python train.py --num_hidden_layers=13 --intermediate_size=3072 --norm_place="pre" --positions="rope" --init_std_o=0.0219 --init_std_up=0.0219 --learning_rate=0.000781 --max_grad_norm=1.0 --dataset="wikipedia_en"
MLP neurons of a small language model. Each row is named by its layer, matrix (up: input weights; down: output weights) and neuron, and shows model dimensions 176-303. Each number is 128 + 32 x the weight over its row's rms, rounded and kept within 0 to 255. Numbers have three digits each.
Before each neuron's rows, "fires on" lists the tokens most often at its 100 highest values on Wikipedia text that the model never trained on.

fires on: " ", ".", " a", " to", "188", ")"
L10.up2004:170116168105143165249213090107096159098103133127110103096140165031201086166106131062118125155085090125134050133086093200186112109117094127132159114145107143074132135160089120140132127104091179185167116102110118131112111068144186156152126180091118140061146125111086089133127134198127099123092081111134125082160162208091116078110148125097146209114126195092168053122157105124141163140071
L10.down2004:081086107129109140087110148153132109150164161114136096146132128108119164072114133095121176122177133191090137133132141110154121156123110122164108165152101088151136086092129140119143173170160155060142148180125155113139122134128097060081123126179139140197115120161161146131131141079123114102078130072128143143134059067179090102148098148180153067130146057149112156154131162086173134095146

fires on: "199", " (", "200", " ", "202", " same"
L10.up666:086171109127102144088113133141108104110110093124141151127089171158086113193112164096110095122112080157105042127125120128095133123185115109184158114098139130189129102097092110112165109123161061143108145128111167139173115062081100159122160135146208204072119145131148127139152119152150149181113138134163130163136189112156111169052152092113165131156133113139093143153161166047085135079109
L10.down666:137122130088127140104112174136160128123064132128138152166118146153123100090083128157088118153154134131135120160121100138144144104165093100078100098119152147136068136112141163163193091128092135084153114110128129056156110114142166153167122064093139074134123153135146117163050132079195130098106190128150079109161102103113107086097123131191139129158164112079102159132159132178080135117108

fires on: " ", " |", ";"
L10.up581:095092210103195156171204109128175141168122137105085088062122202096167151194138047170142102159154066133107117101132059148109129077143171198174108146169118110174134133125110121133169096103059113105106136101158164099182057161100105128155128137105116141127090141126145132082135086147098124173104123129076137125136177155167161184130117103086161126114091202151155067148116147116088166151178
L10.down581:203191135133150123160108149095129140108103127086147147097163133085115170122078172134190094124167173098194155126126171157129146113107086098114067181183147110119123098234050165111080070145073124127066136130125135028110127151201160111100089129096148139115149106109058162125116113139135191143121119114107128110152095115143119166139135115146154122102199176168138126144092127121171140132127

fires on: " ", ".", " on", " at"
L10.up1713:108127146193089053137130126128125127075144173108182120159074151093153086139139121135165119151182142121134196092156117102146101089115104121116079066103104138053118178132174122120173094177146121116169149141128119098142183140094091148120115135130130130146088144153088114123149104116087097128133169114170154081175146184135111129110138124126118136112159123157125144130129132078151148121158
L10.down1713:089143150136120139093147188104128092092168126139126072095199170142192058133104136055096158112080127067184152136176108109119124086082100108209098126162110164104104150085150112112171183108135157128139160183195168075117107198142158141083118158114136121103133127123094077132091155166106120146080082150158107095146139130141137130142161190171099099111142117124097112114128088179112208152123

fires on: "1", "2", ")", "3", " Crawford", "4"
L10.up2717:132081102149090168172115162137123160175069094153114135143105075126139179157054101101124119143142133159140090112119125129125140096133140119098124100116165139180131076152179125112131164125226206128069158101097128130086081087170156111101120096096146090162083125095123084160101165140153121088102087197086110157136137152122123119136136119122123106189196141097166084126076125117083114122105
L10.down2717:144134133131147082121096092132114115078110144085133145133162131118110121098121131166141107089055111142125186139127146104139115108127116136135119164093112112103142112107055081112131096134109043136188113147113127255145157133073129145187141134126145174132183153148171206132139128110103145169102105081176131138116130134143164098091113103138152152100087102156097164136175123147157173127171

fires on: ":", " ", " |", "′", " chronology", "000"
L10.up2306:104108181125098131120159144179123130080119113145154166114124137078116121170065134109096189199189084138169201151166149153121143118148092141149164137124117070093118125115178172116107122094155097099120109148149117089112178117177127141154102136085064124109105121117158106061096125096144121130149051101169145164148088182132151123113175071116166102100177185127174135109182145066148093173094
L10.down2306:150160178135151123146162135160117132113110151136117112087153111132163107111123157137150161141141133146100136133146094160069119171129095160121085168086120101129195153107095106118135110149147133110099107116131124110118157143105120141158078146166122135129126151111142093071133132130133172117099097110177114068103095173141215139128101060145161086103173186135128083121159134093202101120157

fires on: " was", "ops", " have", " had", " is"
L10.up1231:074119220138128106113169114122181108126106123113146097122108128156114179166116107100163150134122130138132126178160106121132143029151067139131113051135161164132117145137106124117142106113131116154148154142217083101116156092084115155140143142183108171120166105127148170111161091065129131122148122129093122138156139156148105142123134116108117199116109118119134141129122138070109098179116
L10.down1231:094124151116078184142125129104131152120110127113097082127103157128091144135100149118152111200141072104147167132162118080153145124149113102146134191141133115129033111101126044156172110178066150088143179152083158106135100191143152140095088118093100193117154148102113106183059106140115135159097196134166112180117148123149157141130112159147071191107131165110130162062110138157129132119126

fires on: " a", " A", "1", "4", "5"
L10.up2791:133082109086119144110129126175153178154102131098145164142113157120181127088098152110163127135088121096158131131138153101086137086079147154136132112108160109017097143093090198113109110094174143138150110175141182135071095097132183161116093112152137129102164081202124102146206112195086111147148183175118084134160108155161151130166094129113110133114161183123166083085092118105124148109134
L10.down2791:148151130129156131251128139128129139098179091131147119173174118148074143124111121105110118098131102194137184167124080097078108115113091146071090204160114148191170119212149109128108155151144119077121067112150116125136196151144110138166145152114153105182129132101157145115050138137172113206147133079158135162155129154089147164124109111127162145164114099122138091187147121179155111095143

fires on: " ", " a", " across", " to", " in", " certain"
L10.up917:105117209092108151121141179128141143139109203128132103079133119093065146129146112094164087124079114135085091069140053167145143038168137200125144094106104134117149091144170119100181130154127160106158149171128161120103098066159120148106154157160126095103165126182127078096168088114091080140212146078091103121128134110146119163115092087093126142093184155165075119170170158100125151103151
L10.down917:135129156154126127179098155137081120117146070083056156116107118055094127086132182159082083138126218046103167124141154139128136071088134090164136157174109091132129096124118144124162028116137096158144117171080133114121130106125172125106127081130121133117142092118218157117214160138059091183133094089083213137089101194163152134152157150156097157158147133174163099066106128175084177176075

fires on: " \"", ".", "/", " ("
L10.up1073:102160189110133113173171146121116117166114104133133191098059173158166138108062158111131196156135147130069090072127122168123141122162135119133117063120075137139136087123123136102158121093141128094118098154156081126104160166136110113061139126141164142119141064144105133164125077099097134118175140137135117127168161176163167116153162155112102121121076155145154154178154176143115102168105
L10.down1073:127154152175085102151147159088053155147070076136086121124123120140066121191052096069173154055105106144153149160166167114069168081128074163099084151141080135153156110163099129093128195085148085107153138116090127097116112126149087140113092083146120117144104163088114181085087071120168128139107154032125069089157134128141142115150115143144115137157098106147121115109140136125146176119092

fires on: " /", " and", "2", "4", " Website", ".\n\n"
L10.up2055:097099137212136106085134120104107154123131114155104136155100229084163173160174140165100118125145096151098126097147124111089129116179130153122152115134070151128097137117110148102138097040122145129094166094118161092135095173051147160128139160120161146143142174162118046173137119163153131164105129136072133093142165162153146215095074151131131110160172127150102094188135163151108164152141
L10.down2055:127191146130109126134125090157147083193137182146161092172102108111154159149111175123132090124127138119110173116124143107173105125159138136157109154149116144144096159109121158144132122142137091110145086099127124049144142142104136111096107095134154124098166112128166138111119143127082142127152162082151082153110150113136105134136111122095092157092166111142145141106054121111113145157105

fires on: "0", " of", "4", "2", "5"
L10.up343:112107183124137122161163101118159198178093109123131029096106101130105068155081156120127193164103096147097122136116130196096165116117075141101129188146126108127204106081189141146164159123154195061164101122121087123096100121166107158104171162095120120191110078162156141139142095086121166119166173106124124146130060109137130134143071134100144142131175150093107136105055110169127132180152
L10.down343:144137080162101126121110133153126107117136184137044117110159146120081124093127143117096111139175127121108172095130161113193158195154146115144137073091101186073101145083076121050119146126188126134085152131095169189130154139069158123161093109103105174054115162133141182136159080124116089121061098157157110140125179125144142124129164097092112124072087110149186115171192134162080064115143

fires on: " ", " R", " P", "2"
L10.up2616:142089107145143116152156091126207127185138080124154080101136173090082110145166126171125123120105173158118114138105150141168106089123141101059107104106131079120100122171086117136172125155194103138141138053131121123089077175115126143143080217145131124087109094141097157125136085110131102184124194123140138067101126088182175112117151132090154126082191213135113183136130184150119126147156
L10.down2616:148096167121126101088118138136139180105123162098104112134118045109141123098104158064151138154164125130155177092096129215166097117088148139098112120162097117117118114195125144096152146092107122128095120148145088050132125095156212121133179085110226095108147134080164120158132159071149097161082123149180178074160089149148079111107091179138164132135050153121120107115096157128127168120108

fires on: " ", " P", "as", " L"
L10.up1887:158128135178174113181142140150154148114140117126105085102131080158085171110135151111107137168172124164132126034114154097143109063123131105103039133158075071104093148092125141128127162230125167098155142053182086135141103069123108190084159131133159124126125153173095125158154099125118126178148139094123146025150182139151098141168093067164126153105145194142030201106188175090075118141101
L10.down1887:102041137126121105151088074048150142110121191117165168120131097099127107120070122179109173133121130116156181160107120117154163117130121094087233105122143126135154157106124143123087127108120125118115125123131114135140175148125094067133150132139153176100083095104129177117134132170163092150111165106121114143156068108126098096108119132156107111193141086105087129167117098155112186099151

fires on: " |", ";", ".", " |\n"
L10.up2044:145138173098104190128142135098142072080161124091136166159117145116125103147162118117100102133175150133110087119158154192083135152115149125152143139056135115147137160141141152113151106112150116100097159121161110116093133072091099201096053159133128091105127150136149069130126104080146171125138096140198149184207154126101087104193128105086130146094123149150130150083197197078125133118158
L10.down2044:132157137131129169132106135147109128113150087049105145088135148093186202141107132158129173149152144076168119092079134100099129110092135158116089097075156130164120131120136110112128107140157120166076094131000159127129111155053155132183131132163158119076117187109177176195147141125118166102128160132104159115091174175152123110198082146099158068146158094147188105166113123089168162133114

fires on: " ", "1", "7", "11", " W"
L10.up1469:092144130103126063152188159140100058140092139126194086154094138071125135159115067100129151121116086117148127169173158124122197095128075130111115093159125092159067113136133085114159155119087181190187141157151085096186153120116167150149150132097145185093123143122131127105187073149128138113130183127147139128156156146174042112170090111115115145095109171166110041146085152138133164089096
L10.down1469:170142083178200180093135115148098142141155135180174108129159141108159172079156138048169067161098118107179114142159105139079117164122136084108106150109151156187141109116179153100133113089130128089096135098171101082125163184139136154093140170116110125182139132099105092123069152110119092142122171135150051101164106136078174137086152142111108106118127146102113138131090134168125125166163

fires on: ".", "i", "–", " ", " mu", "-"
L10.up3016:184147154094143135126127105130136094119122111123163117140166145152126115129118170153120098094179171182120203150150139149095101095113109101084105086096055138038149154080139217130134116168149083126169141128130110106118177133193094126163140156163137143099181167110115114152159107156111066129184118120151110066134193169169199106120185108106154115137176154166097136120118183071120153128115
L10.down3016:098153156113137085089084139153130164108128091107190141130107127133185086101142094144107102137155122099138159120143101150184112183139109131113096134197214074159108104148147098094152177106081146105167180098161167086137125042079087109097126160143150141180135110138109122084135138092131108142106135107121122108162098116174099159121110142162119163089164121085146105116112095181157158149130

fires on: "201", "195", "198", " ", "200", "AZ"
L10.up1764:135161151159096156101130137174131207163119153122130119108153094102136090210143052171157085184103117144120115079134147114143152146129184144131122122134127127119129088049102107140167135144139143120189119060163119134153155140147136123068135064113191134076099079091117159089130083136145075122083117157068143176100153118170184095090131066151142125160140076056151194106121085157154102173128
L10.down1764:148095119091120069174135124127121143166162134138071127117126150145135152167116129053118143121120166102148166130108121092135107143106119121150135112145135147129093119137109133120103082150135138121076122102090138040155060103171122104087170154127133093166127169117127084124159120186125168179114199137091084120111140167112097138179148137125124123141122115132125077102098146115118132083123

fires on: " (", " \"", " (\"", " ech"
L10.up2825:099108201147108101141143100139136146158138083094133090181108137118112126159139070158134150177105069145076055100156115136100136129089068160117106151108205164142121099079149147127146131158222167144106145118142123125128136131122170114153115187129123078103135117099146103158171115129058127082158179104125104168137040186177124123112160122110078183099048127130145142152135117147092108152164
L10.down2825:103109103146135139165104146187115180147153090078164150102148106128143138164149167148184120132141092125127094102146133143145127114194116152158069123112104133129105153151115101091102181120140142115158099103115081148103153113098141118157092151163150142133118110060091185086132102141144131108118158154112123170119137168080139132175124142165135141131141111165108112049156110117113132148093

fires on: ",", " (", " ", ";", " to", " |"
L10.up1998:137124113134179153174135156173149124073124111152129116113123094098166167163108128171100116118140082103186121081148137144173117157126124139107100080168122079129170142134088114137096149172072232176127078118159158120105083144136118160129098060144126145123109172121113145080121108148091146091121081092077130112126131194135103088062145117157146219090072085160087114131090155118138147124168
L10.down1998:114127130173092148117116132090120045119132126089168098141190135172145100147125148104078180181137141101166128123149103106072082143190130116112111088128167127140155145101155170114155060103107094156115174132126161017117146094167078139140133206115107095163105062178120152157098156166149146103106104102162131128181068075104161148144123125080080116171138157131144095118095106080101069146156

fires on: " the", " his", " from", " their", " to", " at"
L10.up1007:143158122182170181091154100182116104112144108080136137147115119078139160125120118133101166119176088129122085132084147108121178117106147103132190135117169114090160177169130149144127125155119136100098135160128111133098140127098147078152074132137145162090119133077095154176162121203147138132051153120093087107136168109177163125096160113144094086116151142091142133140139153152107141190203
L10.down1007:155210120122157139158122153121084144140121097135093142163086135125150142123146108144080052143117160164119167099145098159122142167161158195100075134123141134195143141064120135102129161104116166109235139133208152130123175136153119148120110078100171145156106104158162072130147108095117091083198119081140138172157093186105103127116081132113110093171149133140109111108097143140108099100071

fires on: " ", ".", " un", ","
L10.up1573:122091142174161081147192143159138070096146111134117123221103086094162078195113119129158134125040070162114122130166096146110086064033098112111121125125176113068109082132206101138040066124145145106143122094113085108077178145154111089130181112157112101112076130184153147076178075174137146143152098114113140057152117159150131146125094103166145090149125123115112146139181070099099138137129
L10.down1573:157127138083109134129111190129118110138165074116123122141069179145083142105106123158165207116126149095118168147089165131174209170165067137107146119132152129101142134141127161073141121136171112134104127086169112100127121128123181093132105120150093168102150185114072113147129168110074173085094165136120109133153141138164121171133130107122107106096146135150155038114110129128100123130114

fires on: " |\n", "5", "6", " by", "2"
L10.up955:194161176131157176082132086133135130076176122135096120149169187135129148088179060110160093113166145115076130127149094120149103110169124107145143124072102173201168099095127093141134150109185171141129149077161158132086139118082158176114134141150154141102114141134107083083225092120156125219189127157139084126118121148154144153093125102142119142051139133116123140091135142105132120086195
L10.down955:087055090109104121153130143144120110160105166147103101119129118146088088148138152159170190080150126135152141122098137115082139166105096084138158069131086112159106102126124191117080109182086099149136173146134137134065138135133144045182120148121081155156131101111159165151057173208071120157065143089124179162175118148121125157186102092157152124117167123213145159075104145107088139139117

fires on: " ", "202", "200", "201", "192"
L10.up2208:119118162121093130113113146094142125102096118094112127167111087154094122090150093108085165144103101156156153082186109167096159140184118151070140126122105143130187116102063139129116088122111060137126133123173092143112166119134178163117187131118133145111146080120141129147111171127117145106162114129155177136113141147140139075183127107163113148087142143124160198148124166118072086152102
L10.down2208:098068152091158097108143108096151105146106140185146139105194118139155167149104110134206108133170124165136135174140135133113104099109142058114121128063102099058030061149118120128140147141116148168116104118108166088138104087141089049116131172147135154139151098075094165143177134177144124146143118096079104089113122141125129088156117142107153148147122136076157147110099101174112111152120

fires on: ".", ","
L10.up2436:148143177144117113085150076144128105085145078173142143113077172108100165172117160138113150183162113121073121123183127162177123116110106125100136075165107128134141167108077123086175110100174090100064120118145120040089123161126143154103085105101091148134166129147124084102137085141150111109107143137089091112170173202127139116058159128101118156091149162190182119114170097101163074131084
L10.down2436:144102100118117133066157118092123133147104150103074157136142106166103072108139124089129187102134137095161125158182136125153168185147150099059155089102093090135075122143161137113128187111131078130152130132128137122110124135144182133165126139078070141100099142081069112104168122136140124111118125059095130093084089142122150123144091147085151173078093129169171131108117081090087159135086

fires on: "{", "mathbf", " (", " $\\", "_{\\"
L10.up1829:096157130151106095165155113141123150122084092127087140122077157135163118169118121184119110205122120129150085086127138151148157094150150112133069138118100152139140122167164114086115176092110137121146141080130123074188113093184125084113171168148091087135139060120148166110111118191096054152173115134161170074151087161118143134131121114051075172180123152184116142135174186128085187163107
L10.down1829:125149090130051170133155125159101114086137093173190079169124118077092144101124129114128162166179122095143114100136073034134086174130127177151116088142119071175187098150150095094137238134102098118126131121076121106202109140127071069147203069113101127164081150070100151120116086142095137145086111159104138176146134133167103145146154149137101155166159095127176156068156149173078112184072

fires on: " the", " at", " to", ",", "Delta", " years"
L10.up293:156104096134174149134184154112149104116119087130166176144054136149156139136110150134131128105205118158180127159212072164080168105131083149123122088130094148187189075108168143148130102087150122121097164166192167106128116100149117105100122171135136177091131117128151144190114098152106086149121105161068194129139102173128136105123130088149079117100065133173107061167175137140105167095153
L10.down293:127106132100113121122125143170126112160123138099170098127131130087144146132116155154151131096122151073196143128090097090132189121149116128139168157133108143097194112099030088087126144153094095107141133112066141075189169155164088122120146057096113074167102109084120182135132078098116113188141108151100091197135177122125140157151136122148133098104149094117123192091174114087159154116100

fires on: " ", "–", " +"
L10.up2488:112175169166125076101103136135156131052156157175131116106087184051169112106158125074140172193155043149094099078125163182200124130133139103132132115166159090055115116140122146119072133057104160144104138063132163087076096109125173127181087092148135141118170183117097067131164114142121102142110129164137154087129129154150142108079138120124115097159161122137081145128182095100139179101137
L10.down2488:154116107140122175115159161082082165195101158104150066120061129194168144089139107136170132148117126120099110109134142085129147128117108110137126171106110187126111140118128126126133103111145125139074128140071140167100106145098104117116100099169117102170143122059148109125151140142153105149078130117138148127170102145111162112182113022084180131125127153114152122124103177161159123093126

fires on: " has", " had", "'s", "ul", ":", " have"
L10.up1978:098110088132168139123168179176160130140154090122149169163136137132163118179162131137147136151146107144151140144144139113086129056152161132146111053131130145092054102190098103131103205120117159196141128106146114118131143103140135121080152138098116142171131149101124134096150058160089104176147117120081110156124110085153159107121119127150155117082149154171158104129136133047151056186160
L10.down1978:145123182087121142136132116034109129100117172106113138119181117111142106071100130124071136129126146122114134085115144122120135166118095141098103173114111074142182157095146142116172020131072129072125134109132141101049158163127115166106148167083084138091189131188170114129162122152131211102117125180154152151065152138130104153155126169113122120119122111128136155139183120172112198135076

fires on: " in", ",", " at", " is"
L10.up2827:143143102165125139133158121103128098099110157135113084165076162089133148135160109174113108076149090188127057136165100189097230111155120122120086092147124101175154106105183132144141156118101102078114128151127099098113170168146098116145069116061157144117163119133126134105102076138116141111135117157119127112189166144155093087153136141092132178082063105152137094174142160129158172158139
L10.down2827:089177101129132098098082104101145139157098165112188161083103108094117105157125144125113145101175175189131144147159121129119150083121098116119089155085127148126155137126138134076135108130121104113089098169141148063079152151115064099159116108165140123081129089047129195086100058145124219140070150133080115153137137145058170152149121172139153073088153160108152106125157199157160093162074

fires on: " ", ","
L10.up1338:109158113149152047117170116142109108127097163114117158146123158083143096151111136116137090119140125113075168181187155160141123114136141111163135119151075096100149106111089130085130149144137090201089115151120172112132135102170189139138092129127070135097116137111145059103136123107176126114063145091116151121099105189146118151131140087114116122145139189137122090131171087107119118139082
L10.down1338:125122143173150131120142148087100099132126175152116097117149110043144123121138136060135175148127057089081124113104110108139149147131110073145142143108115123079150104087167080106102137123182205139094097164073154077103104150114129090135148089121084151172118133068088069116177168141128120080106086109119117141091067139142114135140106116124187075131150114137146131154155075130188161133125

fires on: ",", " not", " the"
L10.up928:113173203171103162117122117167128122119123158124135108099126143087143138123096125158089161089152107153088105139117127138115147122129066137103128090122063116208134129133180180100109122127096058119124132115115174072149135155108147107132179129084138155114162131123119153114105048054141102099128121147102080139143096112081187166115161138085084114104107126165106125148155138174139111097111
L10.down928:120121098128174105126164122067102150079137101146107128137174142113167172081163150132148124143081142165131135136129134053093143138149167130134132205096121150079144086140109126141117049123115151099046103187149145151101213104129144148185121129150135152164169164124102165135054168187067141094138164185113174140174100091110118111110182132172128193173129146133120123076160137160140135099138

fires on: "5", "1", "2", "0"
L10.up668:148117141163113175117152138122106131099114110115117134064082157107103113164168100110198128084149088128126105111150163148090107082077151142116108089097156132174176094112117152086207159114132177105097149147076155143156078098109143116111206101130151134107131105142159146135174119129146092097159134131135090194151135175155100111152157112126136135126086155137127145110117128079175183186099
L10.down668:086102147092095116125094148172112147077139155148196137143149121128108181132149183132096167124155124121076123129159075128234122140150114053087105151173112205139084145097151124103062185146144147133158105140196113153140176182133161108139097172100117137143122116128108113120076155174092177114095132137114189098117101061131162146108111135125123095160191124140148129144187145124157095130120

fires on: " |\n", " addition", " as", " |", " on"
L10.up26:101150101093090168212163147159084136100126131065125123101085174097116109123143149126135095123135109144074073130201100167133085096116173203127142083113090159138128118150163125137110082093120117100098156104177114113170118095131114150120068159134163128101108159147125120088122111093072112194147077142105120138094160091191072139132165130097088104114185179167148135107169154177138097131164
L10.down26:106124158175085117090085147113172137166133084102105176186165133144178171142178166111148129133157141133168167125100120087143162136071020153130104073086168117129128097132178151102139102165174239147111135147122093144100099124109146064138122141146074128141178127096240108150173133181172193108071110096114180103155091162071152150144101111121141169110104145139158095075139153119117203152119

fires on: " ", "1", " $", "2"
L10.up958:153131118131109120101150105208158129161118131087120117110151243098072207154153101155126118146114089131148091110166031130124097103112182128116148161130162083122136165063125135100149118176112116136103094148129073075161119174132158174110156093120077156128069156146119089109069097113117095147160190125128113138142140156142150153157094086162095124126142080135113101106164195120081147184140
L10.down958:139129126096158134167109174109156107108072157121163127131114165103122115150168128154172128062086155113150120195114147116124146159150168082090131098068171161113132097149122124142124140106116121168122131097121072059154159163148158079126120133147118124113101157124140137100151136136103075168091103054138058109138159123132117158140142145127184166139126156154114126111105138075117130091139

fires on: ".\n\n", ".", ",", " It", "\n\n"
L10.up2700:055146148137129132097109131148202148085171138117087158139127150126086139194103139150098110123145165151171135106164104157126126126105188086083103114116115115056130146152127179079097124060140150160126128150204137103118127092154141152109112144147148163116119161192111060149139065143122128129129130127105145129212133169100067148188135158162177215119107226102132091168137057037115135175172
L10.down2700:130147139104102150089144112165128160146101123114120111131103176160087121135144162146154130113074131086131120135145114122139144160151137075127115130140101117137118148149103109182180211168124090157157118147109148120155112119122129134085123166064168109093088172105080127153115112117135140082107116116157116117099121136095167150180074045144106146125119148121115112137162137123109102137083

fires on: " at", " the", " in", " to"
L10.up329:126105069214164107162188098103147097118103103100111140163145147079094093120155143137145055028116123159117116118173102145157151132201128158108150109100179158108143097162135087141103131119129067141202114159112164121161073136090137089136118179140168132084149144178086152176143121165196141130149143140128142125157090160171135123115165152184158134072093143083172073080143141130121122136158
L10.down329:113097182113158144090112120122100154084103092173125117122135115131132182158121151119111150185131174173098118130099128121118146134123099149157142180092147136168070135096147136132161151202087171100146117152119134088152154101188126145124112109152101095139152130062154173135098111096093091124087131102129092151155140192056082109102110093124072143124121135125181107132059157089138147138087

fires on: "199", "198", " that", " the"
L10.up2001:171124103186153194180140123111138120178130120093086106120096163105138088124131091081125067114129122103123162147111110103160096076163144115112087129147117146146154048158164080147095158144152143138133110092093169107120098116084172104102128136088142141093114130112042123146189120094120150195137148138188147139172105118189114138217187099106143143119054187130111126130126150114135127169178
L10.down2001:179162176106121150111134125175129132117105122067168091094136070155123109105133168216103196123127109157169135114153130152139163081094105145106073194112079134139159134055104144112136141095131073123124154173132116069144172161138147091129085131163110124104182109133123087156104140131129113079091170156136112215135108150126120073104103143121067175158192102116180119082149085077148131062122

fires on: " and", ".", "\n\n", ")\n\n"
L10.up1750:117123153122149136137147119110124126073117135149067163140127111155093113165145112184145095115204085175121173176147159141105141168118173162086162126120118120080135133138162147106151195109089137144150179115097200084092164151226118173131160126142128063121127135147135093149192049108124110140142140149104098067120150171113155148104145138068099144145082107101116083183185111089168136200131
L10.down1750:107153077142098100061130088149061093154119128117116181061117161168114191099118196045123105088123113125182120088107106105187126150145107094161190118170087121116106133105085137113154142105124097091138129148145160111134171171107149106106140179067133120172141183050141137186113208082112124113111148118158164142093092153149153108131144048142110148047131116162117129113110167139077149084094

fires on: " ", " his", " the"
L10.up1323:171103207111164141098121146155121155122195148116130139112171192102154151113121113125141137162098054161136131045104086109096112119154125111112104116133118177187101103124140111123141129087100118114155185157076103089124146154145152119113151130144062107086120110131123143146120074055063060155184118107141134148149120127196163166160106135121072117120124070123144115179178216135111180136143
L10.down1323:105180148062162098144147140058133124166108056147156133136116136147119090110148123109148119080151135078145108144156097112105166143138172100120168124162113125124121126183121142112120158105098119146117117113100147114119165084136185122088112165174064140128147107127078159110172111137147171131151159104081168121129113077105062150095187126123142189144117196122133187078098099160154107124135

fires on: " ", "200"
L10.up2333:115174148102120174109191171137122069156099102094159189119128150145087097121111114158160113140090124167164151121239157140084131124255154114067087092133108119159159128133141087143130109120121121096206146160139131143133080109124144096083199168100140108128144198135093123072121076092078128163177116103126119125140181105131113134143145126099098187139079099148079112180172180089120153111116
L10.down2333:109156081141153122112082147128088148160147086157151138161116103154130140131073131148124093156104115128209155121098108143192125113132125092118126151205160189122111178160072144109169113187123129120116116128154116082152113116101108115140182091130196116192150127118148107161101156131158129097135171105178135149143233130135141041166122180145123154144146126097132193093145077168069072139118

fires on: " to", "0", " ", " was", " R"
L10.up2068:148108119168144115109144131202117064122176145119135107132096146091167092158124102172191108085162101116096094107122122203112113114146178114127153147151105089117134105117114114077130105150157143132166099128158146121141169176091127139092102142112087146113149154159089098148093106165090098097108179106120117121097044108171176182144147133123130146120101160181143104123099098084162099168111
L10.down2068:114083132105090120116156087077097123144109107164076152133090155147160097054075213108111136154100147077092119113162117116079134108112162098126093163171187153195098088163116090112099082129097115128131127118126083080106145117124137143111126111137131088162151112131143201068125161097164112183159095082089150093110148157185105180105156138153163098133123179163116146122129137117158104134098

fires on: ",", " ", "/", " or", "–"
L10.up770:124120175125175092086139096173124151074123110161102171145073152110121139134151126128114151160120112146147129159150106155145135117097115074140086153127180135093121151114147160057132092111164118137075092105151126050127093130111157122121105128078077144079096157132079119140151089152100063153109116118158087148158082158101126119117160131100105137110142192122129137132177139117095114170111
L10.down770:148166087077112108147118101125121119171110079099154148098124100143097128098103139102053144124086151082105123131146112082177174202126130082119115126121099104098124135173191113170109214085155137153128132196073104053105131114170200169091135153140130123121119151105088131086173125128151077148111130082114140120109063140125137076103108121121116157088119138152142107104078112141139121113110

fires on: ".\n\n", " /", " January", " and"
L10.up29:131073119144123146057148055104154152079106105083121145090181137090090207110210131117138067133140110135139136134136219168177118147133094092144147073102140129103129175141128173145138078151132143113111119094090162083116081090110097182192123082144115111112064044201158069129168121116158138153176163165132179096120111143102124133083139160097158106160115156091174105118196095154099155117149
L10.down29:152114091124110137099136128114131127086091155120155124146115156119169135143139136102138135138155122098091123143130107079094096130137119178138169134130113100170111113082139102122129143192086141121124104104107149123103164106149151117095164131083105130183116127082143168149122110107118124092067089097159107177128132181161137140129123067121136140125145095158163157118139153124113122160109

fires on: " ", " of", " |"
L10.up1045:124119208151137123108147132141128144031156153130128162205108135117160084147136191121126112102114082156178125163138136107174131043074057127119102123158119131120112122092125103109085125106150104162095077124155081103093179142147113132170140143141142111084119127142154163140102088134148143134113111112114146148135104158158246120151173122182165142097137129142114097167110194153128177158119
L10.down1045:086182109085101140119161100104068093097111095177124152128124068176122105091147126155128104149087116107081066153155126064082173127070156148110143162164138141114152085130195124143128192129165147121141097142157077120102118089166152112079165151100134186167074140087172050106193111137088178121108096198107131131068135100134115189120145089128141137147107121161158149152156099109147154140144